{"num_hidden_layers": 13, "hidden_size": 512, "num_attention_heads": 4, "num_key_value_heads": 4, "head_dim": 128, "intermediate_size": 4096, "vocab_size": 16384, "hidden_act": "relu", "norm": "layernorm", "norm_place": "pre", "norm_eps": 1e-06, "positions": "learned", "qk_norm": false, "attn_scale": 0.0884, "bias": "all", "tie_word_embeddings": true, "parallel_block": false, "init": "uniform", "init_std_qkv": 0.0203, "init_std_o": 0.0, "init_std_up": 0.0203, "init_std_down": 0.0, "optimizer": "muon_variant", "learning_rate": 0.000969, "lr_mult_o": 1.5, "lr_mult_down": 1.5, "beta1": 0.95, "lr_head": 0.00734, "max_grad_norm": 0.5, "warmup_steps": 200, "schedule": "wsd", "decay_fraction": 0.636, "decay_shape": "linear", "final_lr_fraction": 0.05, "batch_tokens": 131072, "max_seq_len": 2048, "doc_mask": true, "train_tokens": 946700000, "max_steps": 7223, "dataset": "wikipedia_en"}
MLP neurons of a small language model. Each row is named by its layer, matrix (up: input weights; down: output weights) and neuron, and shows model dimensions 80-207. Each number is 128 + 24 x the weight over its row's rms, rounded and kept within 0 to 255. Numbers have three digits each.
Before each neuron's rows, "raises" lists the tokens whose logits its output raises most directly, leaving later layers aside.

raises: "ated", "ated,", "ates", "ate.", "ate"
L8.up956:155088134097127132152112148100145106108129167134119131094110157091146136146099089109135144096159106114132154104143190145091099150133100146194149125135133157081142094133142105133113134118112125164189151144144147118121082120126137118125117148127117166157134122121129113136123091140151123108141148108107144124167142133097080150119091112118140075134154128156126102141153129140125153186125
L8.down956:102112149151095160109094176111097130115110124143154147104130137072128145143149149168112125093104099113129145119102108112113120125170143147110191145119141114141122160091107084126123137097141111129172138152140113117115115175131163080160146148111123124131141098120157126146139111134135142099100137144163131144085140079138126101120085138114157124140130160106147118117118124147160171132123

raises: "yan", "ano", "lin", "son,", "els"
L8.up3137:163127137163155139144118056124154088099137138092134088075091111130097142153105124095114157162153110114134134124122110103123128146110108143114100109156120108145132148121117102100155119163104120095118181115117124077077167098100105147135101121152121140110101150163089122127138073152150143098103179196109122094122148137148178139135198124130095148133157198122113163070165132124138150167141
L8.down3137:189156090129147111148129132114140074102141114095142110133127112104153071116132141137129139144114135123132157141117138126132169123135159126087141141098170108126130118114134153115137158167104100100109135098101143110088117117153145134115120126139124102139086093130150107175165119123132139099125174110126101089119148100152151163126166111155163105132172180143118159121155095118115134100092

raises: " those", " these", " this", " that,", " most"
L8.up2982:143147043128135098059127122114141108127121143117149178121122157107134123095124143110127114126079123125080160150129124113087114067126131155129120110136214125130150165142144120110121122177138143113102108132141116147086134134164102155099151194135139108126110111140094096098160145130155153111155122125105136117128146158113127174115120123108097134116139130113125113156084133167136119148127
L8.down2982:100081134123140094113141109125126153134127136154098118116159131146165153125160091127152141150146127134127138144126109100091121179126131109100149112114093130135077168088068146131129131121140115136145116164112104157159144135099107122144148082155102145111122129137144128126094140131138117165126113117159138126095138128163121152093144125090057151118113133142112124172086080090098106126138

raises: " record", " victory", " Record", " sixth", " seventh"
L8.up2171:096126134121126123145141135129115101142151149109055129116095155071121127114111083111161123157131145107100180095119124112147137089138124056147105135142109128136133139108096127144133195119128112169142115130118136123118149145156145114114162086131147142112153119175170138152152126093159115094136091113143081171112156119126100158150119099111103095133115141116133135125091087161132134135134
L8.down2171:115114141141131122123163184150156099165129099151099120090121131135108137102122147141148131113107118108132165040115124122102101092139110107122155097147080182126124144111104164149092150169152115115107068134112174116112140124133116124141124136153140155090186105144153140127115094122174133132137103107132138136113137081138143174149139130102135131153100087151094128157143139158115128139137

raises: " name:", " name", " name,", " title", " den"
L8.up2945:135165108128083133137125162116137079127139123130142136119088121109120121157092107127153114143102117092155075179155104156143130131144133092096139106154123117100132117096132122117096146149126144120143137142131140134177115102096112123146167127127146089113116154172082109091131154125099111146125155104118117129111130135090100143112108127134128137102141159065100119159108077114138152116087
L8.down2945:140108111165150131098129161114106085118148130165187113159117098144156121152130135145128129142095154167106108121127130138163129166132140164135158070102116170106120115109116114112102103126091103083176099126135124123186112109105098150128155121118115083113095143125108117150113134138079135115128178136088120146147112156119140156165127128155113150152170123094079115138105122131155168115106

raises: " they", " he", " she", " it", " it's"
L8.up3004:115115128148112142154131127110133109146123124147158130097116099124153078188099129096144099129120170134155155170101112162163150141098138148140164082118101144138139115118169094158126139128151168144117106127135101136136127125101111138110154123118134153163092114155134128132170099088116100108106125178095112202124125127117132142110119120144153118091093117110080099142130118131149151107088
L8.down3004:125140122119126123125129129136188122095129179146152128138118163102121136153157150100145145120134174107105117127121084131124130135115123122095150057133100088134136106137116127108149071117132157130104083118152108128129139134112141118151087117161124105107151116110090078194144093140131102106115076144096123131125095075118122130184113157126149150133130094124133145124118178092108116108101

raises: " them", " him", "ify", " it,", " themselves"
L8.up3252:152092142113120111156149172163106132128152098171113159114175157148146111139105142115108114119117156165146125094069116143138123100109145122121095142111122100131157090109148127085091154109095129062123151131111178138109125124117132127131122152113121130109111118145175119123128143134137137133148113158147151117187112155150139175133130114123149096135146098161158142155123148106151140157093
L8.down3252:145079156092175149147109168167119115110131125137106154115151144106116080133120147110095115141083146120104100100071081125131099156108156151085119152131153121105160128130147154096123125120142135130137184135092144172079151144117149141122122151119097113135124088119157113147149133114154136139121125157117151126173091152148140191138116087100090109096138123129132148133121144073131127126064

raises: "fully", "ually", "ately,", "us:", "ly,"
L8.up162:099155122142126151139118116126108138111116109150136131109071102112112113172101105127188122118179119069125141166172157124152104145139119094127137147165120133135130095139168110120128090130141129108123066107145109151130136114097143135133161157104137127121093170143151115149103134157114139085109147092131121147089169103130134076116160122130156153128174167096139125165151130157106114079164
L8.down162:177104129103114126122147136131134124181141148107145114144165153144132127089134155115119112112119137153120109098072092103139141094143122193113111096107119131110119155109109128143151176113124148134135170162119149102097164135180141123100117101163140128101174087133106115090173102115142120169122127132094141153135073138109117176136136113134110138132100099175109117111124132097126101165101

raises: " police", " authorities", " terror", " Police", " viol"
L8.up2364:121166109182115144077150137114094162104131153129070119112129133080092128157133068110129159113138143145110127159085154102160173135152151115136085138154099104127130095130150137097095170198133129158130140150118140157150114127127160145099135133155139121139143159144143143117107133119130162169108088123157101121085165091131130101114082099127123141118150115122112122093120121133106135110078
L8.down2364:149147158152146153106099159113098150131142129168172070149101117099111076146141125138088116126115158125112144124101171124147143147133139146127096114162139130104144140152114110135106077151124139185105157123125142127139113152130096134097151118175156134111122113144144106128090095137112137158099106165158121109101143154193134128132112143133103135143187127151128154132183109134099111134119

raises: " them", " him", " it", " it,", " it."
L8.up1462:120118149136125109149126149160082153090090142154149159125151134109131108149188120157139140084160132092142123088113096140093105150098140137182168172175128135087129093118159127108104166133131151129151179146092146090121150111111096170129134136111086116094133151153111083132132132126187118138144082141161076185101109121108128135158076103107151113108111127125159132127109117150147133165134
L8.down1462:132147128176151114207127124148152079125138107167111125125137149142101144101129107069086148142081137079069112125110084160092153105116111150084080126161151083161115143102128110087137138152096139134123109149104103119109120142116111140115124107118147133157105134105140110120172152096151119144091105136149129138135123132124132109111117122159111128149123111140130125158115116119151160139125

raises: "ate", "ated.", "ated", "acy", "ate."
L8.up3520:153111117169136157120129122123136148125131141175144096139146147128087092083156115149167174113131105151092086123139120130081145104092113159149140138122141123100163099096095106102093153121125082125128151177092105102129163131127088124150158102121110140131158161106129139124115090152148166092126128073155132116123145181103113163108119146100178106151118141116106117157107119128121087102124
L8.down3520:155107133153118116143122123143080112106156116137136164096112121136122122110160130103137135108105062139138107141105135111109162111129137133100124098139164157123132120095120143095136069094124106101119121079121112116123127120097130077144108084148154146152118168120140135125106113111098157133142124098159166113136102148128121141126129140119101103104163125122120136104123148144151135110142

raises: " they", " he", " she", " we", " this"
L8.up2900:156092081128097134155109096153150104132084135198128144153139135153104137113103158119152130140166136111088132114128113118111117106104129138157114087121130124103119148161107161106089166124141133139172118143104117106159119108156156136114115094157079129158113114150062151132135108151127139126125111111141128113137135130128175131143096134158098141129109147113135111107117136116100102147119
L8.down2900:093117121114054150135134117135131157127096160139147144076132133119138139164116147123117094125109125144132140102066163113182141166108145154136106082116113131142135122137131137122142077140164182142087137153159132188139124141134126101155128137160128114145102130145141086115171134107144113144090085157120087127112160102125098104118161101113125090106094124125117134112131096102094225098143

raises: " that", " that,", " to", " how", "rim"
L8.up485:163135109138131110121146132141149165109115136127161142132119125133145106152178092085144129120154106175105106147151139097102154135117131107111134138115154138131115126106120126169102121137131124098098113169076141124116107119105114117129140095138157117116121100137085139102154080111152135174125123206113122118115124164122118139107165161131101144110109128162140147119101108135125138126147
L8.down485:151143170150159136133143120101115141129147097155145126118057156185133075124146131104140150140133138162116104123174112092125111173104141120174145182134145108113089136158085102061107092110105094174101134170151135134138111101146111098087139112156157093129122115125154176122107114123139134138128163181146142131131152107123103082124174119118089152167130104150117189158133093159114082121110

raises: " English,", " English", " name,", " nam", " word"
L8.up818:098158144113141149133113137168133133109134131121178155104132192106093147128120140114116142151096078168129156157160116129134153164126118157091116149121078193110148094167095152090106129123115113120131143102104176138090102115121147104133120149097139144146103127150097127114108127103145112174153163129095109116113145110107116094148126128167139130109149128115117106154114147151093136170130
L8.down818:133157121126131132147125131142158114104147142154111135139117120179107145126109123117127116123107145152137112092134094167130145163166111102149124114092107088114123146124149133098125085170107142069125147156130133115128173150107119159105165122174100131125087159110138112146132129135147142164133134069126149105159127142139102116087156150167104155151081140089140159172120147131146111143154

raises: " it", " there", " instead", " none", " they"
L8.up2393:124143092125172100074158163123151118135129097132115090167110160114132138120159129125150145151155117136102126111152131125134130096112172123140143124124102137114149126128102164143166102166094124125106145148144127088138089140175119082134146165085166108125119109141129116164117150102169158115188152138121161099130152146148130131136139178148114143163091110170152104109111121153139131143111
L8.down2393:086114111118112125108143132109132183153131126138106097151125122129146127125094170137111145162132093131107146095097139111102135151165123125129113100168157112119129148153093134106104078110106169182106116152129122092131111130136128104115132138135133153126160107174156106155121177135141148087089114144156096146098156136126156111114172083138112127126109112165132141121124117153169128092111

raises: "eded", "pped", "ented", "ated,", "fully"
L8.up1595:173120068145125120088146099136127163125116118165130120157133113144124148093114126091130138106123160152075160134163139156112180079121112128113155092083093102127155128096126185114093129109104143087123137132127101092140151100169126116130129158127123142095176136136112177098124093130157139120162098141102148116101145097133103123121124119146135116145123134160139087143125158153169087131123
L8.down1595:153137125113123150114087139108105086151136108109096105124112132106119158113114129144092136103125106091081103121115146133119149140167114140093135126141161099105143135118114112168138132112124109150156120126080159091131181153161094142121132109138122130103157119135154096127144096143147116124150089171129161137108135141131073117142111145134120113112136139095103098101176137137131116131080

raises: "wer", "ly.", " than", "ly,", "ly"
L8.up676:106119093156156169136152129104155130124118116135112167113146156120185182155125177170150129160122132155118145110115149108102158163151083130127139093095105117176131167150123093105114144151144136117155100132097099105073104135086089123113113102144088128137159133135127123134132136118128145094119143166075103114133114108115154128164076106129124156113105114132098139112106094109103148092112
L8.down676:144103126099135160132115167125098098120142166128134120118121131149121109128102141149137097115130164116121145073156088092138123132137076120124100160160128141152139164123131134088139115152080086117127134129155140107143135145129159108089136182125139134139123137142131139115108119154153180093102160149141112136112135146100129143100133120165139149108099138150103141117128121122110117169128

raises: "s,", "s.", "s;", "s", "ure,"
L8.up3965:137103118132126113136161168142131116156161124126110120083156117104121060139109106110141109157162123137113118108139107127167141164102122106152120132153156132129121122143083099115131146131154117158112100096119098096118056126140144165124121120104150100157100128114151137149131150129124116141131172133147171110136134160118106134138142158127124150130118098131142120107133141088126147140113
L8.down3965:130119154119112079129173114132098091167143184114150084098143118123116119137124131121107116106131137173143131124158143106139120095096147140115135167093114129077088115087203132128110135114139139124190128119164123166123149112141140129093100120148087159181121151108130112066133148117150134121126129158121131149106075140168098105131113102121107115178075116130110144100120100114106080133110

raises: "ards", "ard,", "ard", "ne", "or."
L8.up2967:095115103136094130123147125164117123139134089146158149099177170093115094151135095188112139160109156109099107172155125119096159140109162088162161137132151115128124122184140119129119150126100159125084135129110167125133180173143155140166114152159141125104164176104101155118095091103115133130151151132169099158099106148104130128150068104141118111144116119154078166139156170134096125124162
L8.down2967:085085155143156103127118112122158099078104135128143151110104144115131163125098125129094164099106116123139139148122123179135089123128158168163125137129125093152115157197138137148098106071157119119174118130121143122090084168166094117102117122177134132130115152088066106123120131140110115140156118168125162122149140134122103131122134132112119101149083160135138119101112109184160095164167

raises: " that,", " how", " that", " stating", " saying"
L8.up2731:100128100127129154121124108119125158128120168093118172127109129175128066152126115137144114086136154168142117161134129122104152180138144107124148156145122122121149108122121133130102126155147134116114129111125153112110093135171140104104151091130131127102144106148129167107128076126121078153129103132101157113112126175126109117138163109136123119092099127124134122104154104172120097118081
L8.down2731:148131165136160139122144108165133154139135143136115119119125172175103087074153139140126140132144178141132155143120142106110135159120131115153127157142103096152161131163137123118104108144119141102127097139141124137103106134140115100129137127147135126122104112144129124101107130101137073161118143114162100105155124126135138132127148110061166161104152138126123124117133119147164115134128

raises: " Italian", " Gi", " Italy", "ini", " di"
L8.up2421:167160119102111125114167144156093102131114123121086150166149117107110122095154149115123121126179167120127143164132149172125137134084138114135160148146114128128132128160142069151104105094080167157108112153133151119146153138137150100108128124149121145134110137110144117140151085095122126106090102119117118086122134156101114098132109153138153146155141094111099160164136179124084127126125
L8.down2421:141147114137171141122186067104116103137076123178081103103116143179107096123116099108094165119086148132120126173132164139087118118116157145103140159154084154118107120103141109152110132161100092176090107116131128121149157171124126113094151094155075149143105134090134127106119093125114127102093117108086127047135127140110137088149163169085097154133092076104113141153119178160140139141138

raises: "pped", "amed", "eded", "osed", "ared"
L8.up3940:112166082121119090112140174132104125152126110116205125170141156145127119165102153129126143095171096166095125146150137120120147135143118151146159124145091142108127082093147113082086127147130138129135139090122126130122116122126124088158149126101072160127138124102134103136108120108131113171095114081115110139136162138147134145147084153127113164083136153130168125158132095160139125107179
L8.down3940:110123123154135122096120107131073154114138118099150108134150133141151126122128158155121127103159124127089145096118132111155168116157107152105165134116123110126133145103165112132141123097105127126137125128133144114126146144132100116113114101137125116108152140139157134107161094108138107121131122152093164138119145118136114148158114156139121163106111117138133113136102153109149100094116

raises: "s,", "s\"", "s.", "s.\"", "s"
L8.up2344:101156147116114174141159151132166090109161151128111110106122135135107097126154115129122113087115138133128103136190121140134131135131109108158114115114142158101119163123154167121145130100107125113142192132128126147097154169092150090116147118108131116151165115119170134127139135134142128145135144112131152073119163130130136104118107132126115132157103131076124161109151100147137096115120
L8.down2344:100156138109118103144134136135171093099115171101165131116148066120106120137168074152130127106161080087120139118140108128169112159123144141152153129123111144128083107137113126128131121142102122125117110145153128153122187149147150094101103155102092134119074122113125171096138154139106086159124151110113149129122130139149104155121198104149159115061139115130115139153155121099125103118115

raises: "-b", "-in", "-p", "-d", "-"
L8.up2675:159089126106132125111131142106126105086076107114135128157103155143098117155087137128103122117131130099112144146120151126116136139149145130144119149184121135171109092150147165126129116106166109089132100162105151142107164117185121111120138164152125132106158174141094114153107143110126106116139093165168142094168127162160137135123181131111145100151124126127109119130133078106111151123119
L8.down2675:123165133127160163126099143099130150102148142119152095091094145147143102142077164139151148130131114145175101147123114133151150120122148138143111127117117140129118112119140153131095095137117134159150095137147146130114142084123076135158145125151081103102107115161130135132106120142139138142119143108148155153143157129132144141105135107150154117126166147163142137180103099143178112101152

raises: " name:", ":", "amed", " name", " name,"
L8.up361:139144141124096129101154130108171151123142113189150108126115151106067115108159130139129127139149073125110142143136084129161133117131122133171105099132156109126131133137113173119089135133082119159163113113120081162120148147187124159136129145153101108161136103120097108108104159135164140140129134140118104110110146146105121125152121156110118147145134131106086119135103128181130109157101
L8.down361:110087120168154125108160112068132134123138157095166117164131159124124072100160150110112155105120124129101122142152111146166127148128051121124157088098120121134163135144103135133116102157110107065138155135095132132128143102115106129135122100121115093130137129111093103109113124092148104143106155112100166119133106154102120129122104128123154115132151147121100146160156125135171136143172

raises: " January", " October", " February", " December", " July"
L8.up1568:124163130143133172154116124177165105143108149073150139123116155152116125097121123119092122137108120102123114154111094132160151111153123144118111103148119137089091139148149088106114144092136141127119153087121137122131093110125146112154122162153143122141143147137142184113126114118136139144141131102129126177078142106143132156135158117178092164135160105145083144116113153090109092098115
L8.down1568:142139154137170130149142117157124118211097117129097096156129105105124158118152120136106186121148113093089119161129125121150131118138140160118165084135143128120116143099145145133142147123102143107153117077114095128129116148119132166146127119130148116147185137115118128127098121174118103102164148106150127123116136132116139118177132165137139117094133143161148086134159151095091101142128

raises: " of", " Of", "rew", "aut", "rick"
L8.up1494:128098105132097144115124055138116121140160134152088174118092117140121167125154138119139123136187148086143112098131118109102132123138113085105121155141093104147114127172116127113095114119135136120137105142113090107197142138095166115135130148131104116122126129121129146146101128091157180156086131182158153130124127116109124116112165106153096126172136149099093139112121113128139126090103
L8.down1494:075111101045142173148118170138121151103087149100115121142158122136087116100087151076140104117094119120145152099140127145137164171111151155125139125100170124090138130085133113142152147167136154130165173141163151142142140155095117134097180155123133118062121159110105100120123125110116136101123156126119091107143118116146152155136117158128164095132115130134142142080172124146127102133142

raises: "ately,", "ly.", "til", "ually", " whom"
L8.up53:169164116143118129125131172165132121124127159131144145127159116169073139087141146131086108146099122105117126107118116097129175067137111136128147088150113155159136155150106123102103178141113183156084141167135120123087098106170105098128124146101136114168129159139116147123120136126129142146127132138124134133132117145129113154119128150157115153118121155131111122087102140143145137153131
L8.down53:160142080128154151070113171135127107131129131158118107143113093150101147119138106118147097120113095124140153139064081149123189113125112119126131091171141123134118147128110119085132141166082180141131131172152118173104113122140148150147134134164117081169116141151129115125135137103094167155144122140105162096118125167125148180128084112159124123109080137161137095121139154088156143149121

raises: "oin", "ability", "let", "ter", "ility"
L8.up1356:164129122117134122095048118126122140131151168104122088129109146111098142134120111168089148145142141083166083075134138126164135151110138114138115138134133074153089197139140151116122148139129119131137124108156152144169164106125147166078135084131146137103129139156125149129096125139146161143164157172123122112125107105108072130153139143158140142102113130140141090104149119150160162148159
L8.down1356:120138143068097194174105197106145161122105155150156115156153141154135136156085120116115123156142169121134147124101108130142129155149096094147138129115138098151105123117150126152127124114078090103167088128123101120154122129143133127120148170152110088094113136103160143150128113112131164149145152154093117081130116082125110056117122121130138143097121160111109123117146095123150140077094

raises: " however,", " there", " it", " it's", " they"
L8.up3893:159105150100128121161169154171124170139105129128144171124123158112111139133083159141126137142114141136120112113062100122137101107059154124129119125145187100115138091081137138137095118124154096120157152161128152127116123125177111156085120125085132091063096142138169120181129143108122123121112126174131171104126130129168096152144138143132132110087097120159149159092133122091191130123123
L8.down3893:127071167137119140155138117104121136142099133090153101145123125098118122170138131089117113123085144102108102107100128138085132073107150130129087117133124109138131108126104133125161081073161126120132102165150113144108110121114141099105106140133090113113086115099140111143165120099109093112123128163142119121130166144160139101139141094084055136097120100130156140104122158120086145115129

raises: " these", " such", " this", " other", " many"
L8.up3453:162108127113086074129145099128122113103103142159151117152164164135078126155129139094150142109107163109124106105109139135068158150099167126111104147138085053120129119125158162104112145096140143123144104140150143149107143107140124130160170130135135116130106149157129128128133130126133108137128090122144150131112120121143098128134105107114094082122146119136097092096113118126148143138114
L8.down3453:117144106119087096122142159121097157080146142125131121134114118097146165206106102141155119127165157066126145164145130156106128142171157124117167085101136085108120131145125091113076115100126114115137122127117097139168131175097150125128071124116115078101151110123109108164130118115118138136106126122117144176080136100146102126110133118097169116153130121102111116130160136075137130127115

raises: " cup", " relegation", " League", " Rovers", " Division"
L8.up468:117142145131160140124146129111123111133148138151093130090081127115148133100157114134093137147149141092164177139126122123128143107123131111140132156113115109131077091181097123135123141138116107129126148121143125133143141120119172111124108111112116164134078166140133137172147142079137120210136126142123124111123133100081104173153130087135132082109129153112151125126129101148147121131112
L8.down468:156114119133159132152099164124116112109143101153133159103081122146118128120124108151123131137111181117146200083131123146099091136125117128180196121100110169132132129131106130108115108156177123116109102162181093122116136164155140136116108141132131146118139156162121107125113132128150078194153143137151117120156148138097106158153153143112146131138151085112120104137140149134147108146170

raises: " one", " 1", "One", " no", " 2"
L8.up1102:084117131140103103136147124078107161151132080120125165130160065153166131107121123087149128179147104137137107144150116090103122127090161151142124097182125123124155141150117151161131094131091129076134158129142158127121122151141094117140151074074108141124106084160159148137125107100118127093170132133126121155142131145122129095129127122146087117133132126160108140106134127141169153111157
L8.down1102:135129134100160140126116094108090103144075129147117153078141119135162112168093152134146108119099174118110125140150159102122130132147105132124148115172125123112134130164138141147095128102158132159062136165111205141115124104174084146141171104106132125123122119102145135145114117129114116107140125135132108125106102174109121153153169137139087131145130149125143140175183116166098120092171

raises: " were", " are", " themselves", " They", " include"
L8.up2017:146122124142154070094138142130132144103142116182128179133119172129127116166141107141138117096110121141114114138153129113115133102127142153136124125136139104133100136124144140124116118140088102148144113112121089129134127140106125143186140092095130105105112115139137141116121142142137142143119140130099123141090148155134143172159174143156137175137132118093114135189126181156102142157130
L8.down2017:125130111109133142184150132148079155104143112109115107090107090046148127153160116160107127107129130142095120130118087139167154132150116130112110111138134099101147114135102169138139120097121114162123117158123135147147102120162091123150118140140134122104139146153106108154135168121128144134120109125105127121132149124163130101098101136152143130129121167136129132104090131131124145139114

raises: " History", " history", "ology", " Architect", " Phys"
L8.up380:116160122148086156210128097158104091110123098135174128134118130121111130129128084138125123162099123123154099136150108116128097073122139117169136129163128113125123124153136146144171131098069124110119118091145159152096124119154117120142148128129141123154106131184183160159143125103159114151142138126159153095133162139138126115158128111125145155111136109130123148142127126139168117155162
L8.down380:121121125176122157175101124146141077126078120095153119138138133087151146099096089144112130152119138152180164113150106106138109117121152090154176111092138162125122143117135102142127103115093159152127116078149153135098104170091176092190100124137125115155158129112133111159110147136130098117104125161112150113080153111119137109145100134084118149106091121145118144132120132144119163132150

raises: "Review", " review", " critic", "onder", " positive"
L8.up2447:079109147133125112104141127111138152122129163132101176079161129149118126130083102127134112130132113132142094147142097167151148159149118140158108198118176111113140130136138118163146174125108129151117142102110133097099118140143186156126096098175144133130101131072157147143155072145151143144101083115127108113112132120134157103162108124129098133111104114130123143158167127130109125156103
L8.down2447:120139155091135137136076122124142160145067166108140144145146134113132123130115122129140129150132111132118095129136146140144138160156091163166136187117151156126109155113112111185122149096104104143106094126106124133136147164107135107125156101147140128118129132117152136158143088163136133135096117155157165162125119169143167107127094123096122131104140129135106144157143119105142106145086

raises: "s.\"", "s;", "s,", "s)", "s."
L8.up1186:112144126122094137114156112143145107154121148152125173103134101142125126152137130107121133153140119131088130127138106139150118140105125134174134143136097157127175167140122138141125112136150110127092092147110103106093122105127095135163156172123100135116163155128148156117100143093087123135187113150152081074121078118118126106119123112088148139097151128171175135126152111162114139103149
L8.down1186:119139132153136120121136131127113097103155112142100109124161112157111137183124105155108174153125117104090141128179133139179133133111136122137148142142116155139105150134135134135156139147114121151165084137118126149143193106122182191165148177127108086113186124151160117117104114130119124147162129135089132075137142148137115135132140142191126161162150105119179147131136111134108145112087

raises: " they", " he", " it", " she", " there"
L8.up239:114099124145146142134141127114153162126134160143162147128159132108118087165123133113129128106134146139153152159067137136147158122057148120148158069124073142108171134125142089136116147129134176129090090110151115121138112129122095110118138138151080146169125104158108115161145133100124134115132116133106116177122139131143111151145133142139125114071100133166110122138131155148147138098099
L8.down239:118107131145123125144102083100203148119091152142156133149147151106120143129159124100132135134123164096124115163127085111143155155144134094137134039165099143104137119128114120129134093107125145150111114128142102132117143117115117138134113099163095114129143107135087087165154085134131113096119102156129114141157113064096125105168146080113128123119124098121139122103120175107097100080135

raises: "ard", "ard,", "go", "ran", "rant"
L8.up1868:137207153095078176153135144116138122128114132105092098135153135113103094133162115124153162112152107115108101150166155134126124118118099113141127134116101191132132123119120124137118177104098125131113127134160119130123163129100147131106101134147146129130140107126153086131095118139127152090163122109103110084144099109132184112102142116098135097134135065145119128168143104134171134119139
L8.down1868:133099156064177126136128099109101117101153129101101109128098081106095115098106133105159120142088137157132172101172111149123148120117131127144129149100167110149162153185152114113126127134128146123100109156189137140110127139126092103100168150131128093084134090125162119131157095110155117101137112132068155139161124162136106104129120127120145135173130075134129138146141114174154143113176

raises: "ade", "eb", "hold", "ard", "f"
L8.up2525:158148172151132111126146120203093095088090186113136125125147103162159109093111148108159163156128139143115116112131121118108133101115063109104120124123123107124125169112107159174103149167089090156120136138144130104107143124166131113099128090131158125139128135096169162151089143106105083145165079128116151098111114118108083112091144153124134112115153120140149110160098145100193125100100
L8.down2525:142070161115130144156129120149136125133110117131106128117174168107102107150144133089122137117130135086154163122137167103139140158129113138107098114141144148114138174123115112114121121108126122134136134115168160124165166115167116148128124126090128119124165138114127134137094093130119120132130120129117137164114123130122099088104091097096133130133156152162146150114092175094178153077175

raises: " his", " this", " it", " for", " these"
L8.up3936:088105113108101139109148149180148121140123174129145121127133165127089128165167123128126115150101125143130121138125098129123135091095169120117095133106128063120106094073127146084140123075113099094137131139125145086145151124164109112124139119169139119110132159163117113157129077150143108109099108115086146106133123095125082138163173094109110097163113169159106122108159076116129132100120
L8.down3936:104122154114076150120141104098087125093139104097157132135136104125116150161142115131150133138118154084107108114111137131129180152110111160163143123084124083119129137146158136141122077115142123109140118132116140115119106122138153120113118169108108124160141127127090124128157133094143131156114116156112128149084141105119112143087115141124115119133169136125158107128156138111132142118106